From a checkpoint of a small transformer trained on Wikipedia.
Architecture: LayerNorm before each block, learned positions, no biases in attention or MLP, tied embeddings.
Training: a variant of Muon for these matrices, 923M tokens.
MLP neurons of a small language model. Each row is named by its layer, matrix (up: input weights) and neuron, and shows model dimensions 384-447. Each number is 200 + 20 x the weight over its row's rms, rounded and kept within 0 to 999.
After each neuron's rows, "fires on" lists the tokens most often at its 100 highest values on Wikipedia text that the model never trained on. A number after a token or word is its count.

L2.up609,212,202,162,184,216,213,206,221,208,233,198,183,172,190,181,193,192,204,196,177,186,211,234,174,229,217,192,196,169,233,173,171,190,158,208,210,193,203,212,242,231,189,190,172,168,231,193,200,191,202,205,190,184,177,214,200,191,196,221,216,183,194,176,237
fires on: "est" 16, " only" 10, " best" 9, " most" 7, " capital" 6, " largest" 6

L2.up1511,183,186,199,210,178,187,187,200,185,219,212,193,215,196,187,238,199,199,198,192,179,191,174,202,211,225,223,216,203,224,207,181,195,228,191,192,183,213,233,178,206,186,202,203,193,205,183,211,181,191,195,194,191,174,219,221,225,218,206,206,190,197,177,204
fires on: " match" 16, " game" 11, " games" 11, "-final" 7, " night" 7, " round" 5

L2.up606,217,223,168,177,180,210,183,201,176,194,190,228,203,216,195,208,225,199,192,156,195,204,174,184,184,231,190,228,201,244,204,206,205,215,222,185,202,187,186,207,190,177,207,166,187,192,209,198,241,205,215,201,218,213,219,204,216,177,199,206,201,187,200,233
fires on: ":" 20, "-" 12, "–" 12, " L" 5, " W" 5, " p" 4

L2.up2448,209,201,229,176,204,219,203,221,229,183,195,194,206,192,155,200,191,229,207,181,194,183,212,179,220,235,220,194,160,198,210,218,207,199,188,198,188,171,222,159,177,214,221,213,201,199,193,200,190,201,209,201,183,171,188,197,161,163,194,234,214,195,227,205
fires on: " end" 22, "ar" 19, "k" 9, " point" 4, "ichi" 4

L2.up756,204,198,202,212,209,161,180,207,179,172,178,208,209,172,209,221,205,148,205,207,182,204,192,190,226,200,214,164,183,192,212,188,194,195,186,195,193,177,182,179,193,215,180,208,197,217,174,252,209,186,238,208,192,221,199,176,200,219,179,216,179,229,184,194
fires on: " /" 22, " further" 11, " confirmed" 7, " claim" 4, " given" 4, " dis" 4

L2.up1899,215,176,223,197,192,199,210,200,191,201,192,222,198,182,182,181,194,194,176,221,227,186,177,174,183,239,173,182,205,205,216,204,236,219,195,200,214,212,247,197,216,202,181,195,207,201,207,160,195,188,202,186,173,202,203,216,180,216,172,194,178,208,204,224
fires on: "." 64, " St" 9, ".S" 7, " Dr" 4

L2.up1959,224,208,210,229,197,178,225,195,222,196,185,209,194,201,195,183,222,248,210,186,200,211,182,217,169,210,178,175,223,196,204,171,191,182,215,151,191,194,224,188,201,216,209,208,176,199,206,194,175,209,199,216,192,199,212,199,203,213,201,196,140,222,207,230
fires on: " of" 24, "|" 10, " in" 8, " pri" 5, " ch" 4, ":" 4

L2.up1368,188,178,213,183,204,215,182,176,189,206,173,177,200,178,197,189,197,197,201,219,219,199,194,186,216,195,211,196,185,216,204,222,202,153,229,222,217,190,196,185,195,220,208,215,248,199,207,194,193,205,191,225,171,175,204,219,182,188,183,210,196,224,223,193
fires on: " v" 19, " District" 11, " U" 10, " Red" 7, " D" 7, " #" 6

L2.up362,218,237,215,232,215,192,210,207,186,194,187,168,211,200,210,188,185,188,202,210,245,224,187,233,193,203,225,165,191,229,198,183,213,187,232,235,277,227,204,200,185,211,223,212,211,218,190,219,200,219,195,188,176,206,194,216,205,216,188,206,178,218,171,210
fires on: " at" 45, " case" 5, " known" 5

L2.up1795,197,230,242,177,191,153,161,200,229,203,193,199,202,202,198,205,196,190,222,210,190,259,206,226,208,213,200,190,200,209,221,186,193,223,221,181,242,202,229,204,176,202,176,214,168,220,175,243,204,180,202,206,162,173,184,178,159,203,232,211,199,170,213,205
fires on: " Association" 17, " Institute" 15, " Party" 10, " League" 7, " Museum" 6

L2.up2134,187,180,191,177,169,203,189,201,191,171,193,215,235,233,178,197,213,194,199,218,233,186,234,174,215,224,183,186,198,179,163,205,214,187,202,214,207,165,194,200,226,211,198,205,167,210,188,192,211,215,214,225,212,221,195,237,186,186,195,243,197,189,185,238
fires on: " The" 50, "The" 16, "!" 8, " cl" 4

L2.up597,181,207,189,220,202,200,188,209,174,190,132,208,238,199,191,211,238,180,167,182,194,211,193,174,237,139,186,196,213,217,150,212,201,210,181,244,217,225,206,195,195,220,237,199,197,181,273,214,206,199,194,236,208,190,180,218,190,211,205,201,155,179,179,208
fires on: " Der" 19, " le" 13, " Le" 8, " der" 7, " pri" 5

L2.up147,194,238,173,220,179,189,215,213,195,198,165,214,198,180,217,203,169,209,245,229,185,229,190,211,206,231,209,189,199,213,167,178,187,181,209,195,196,169,201,183,203,186,191,179,210,201,180,170,178,187,206,206,213,229,216,225,220,178,213,208,206,188,198,180
fires on: " −" 20, " x" 9, "/" 8, " $" 7, " +" 6, " –" 6

L2.up203,182,200,194,205,226,197,200,225,181,201,234,212,172,180,220,221,224,177,204,195,200,191,202,193,158,191,217,200,190,205,200,207,207,200,217,200,184,190,203,153,202,201,179,167,167,187,207,212,152,228,160,169,200,209,214,198,206,211,204,159,196,202,160,169
fires on: " by" 20, ".S" 14, " United" 8, ")\n" 4, " MG" 4, " from" 4

L2.up2117,218,172,204,208,207,208,219,182,226,191,215,210,186,169,192,221,208,193,183,186,162,180,166,221,209,228,225,200,219,193,212,213,228,219,186,194,196,208,229,244,184,180,215,214,213,171,213,201,179,221,201,215,172,210,218,190,190,178,202,191,228,241,180,201
fires on: "um" 28, " y" 9, "y" 8, "Y" 7, "ry" 4

L2.up1956,188,167,198,172,212,204,190,175,181,229,188,195,217,200,201,227,175,214,227,200,225,237,226,211,201,203,203,230,213,191,193,229,204,212,222,224,206,208,203,212,190,215,187,201,191,167,212,257,212,200,194,242,170,132,250,199,199,170,227,196,212,228,190,206
fires on: " route" 17, " Route" 10, " highway" 8, " Highway" 6, " Interstate" 5, "way" 4

L2.up1481,163,175,176,191,182,197,204,240,208,167,216,191,186,161,200,185,173,209,207,194,246,192,183,212,200,223,205,190,182,224,176,201,205,196,215,188,175,206,199,203,187,197,228,191,163,217,202,213,193,217,194,231,179,207,182,190,191,201,173,197,168,209,210,221
fires on: " over" 17, " around" 12, " between" 8, " late" 7, " since" 5, " Summer" 5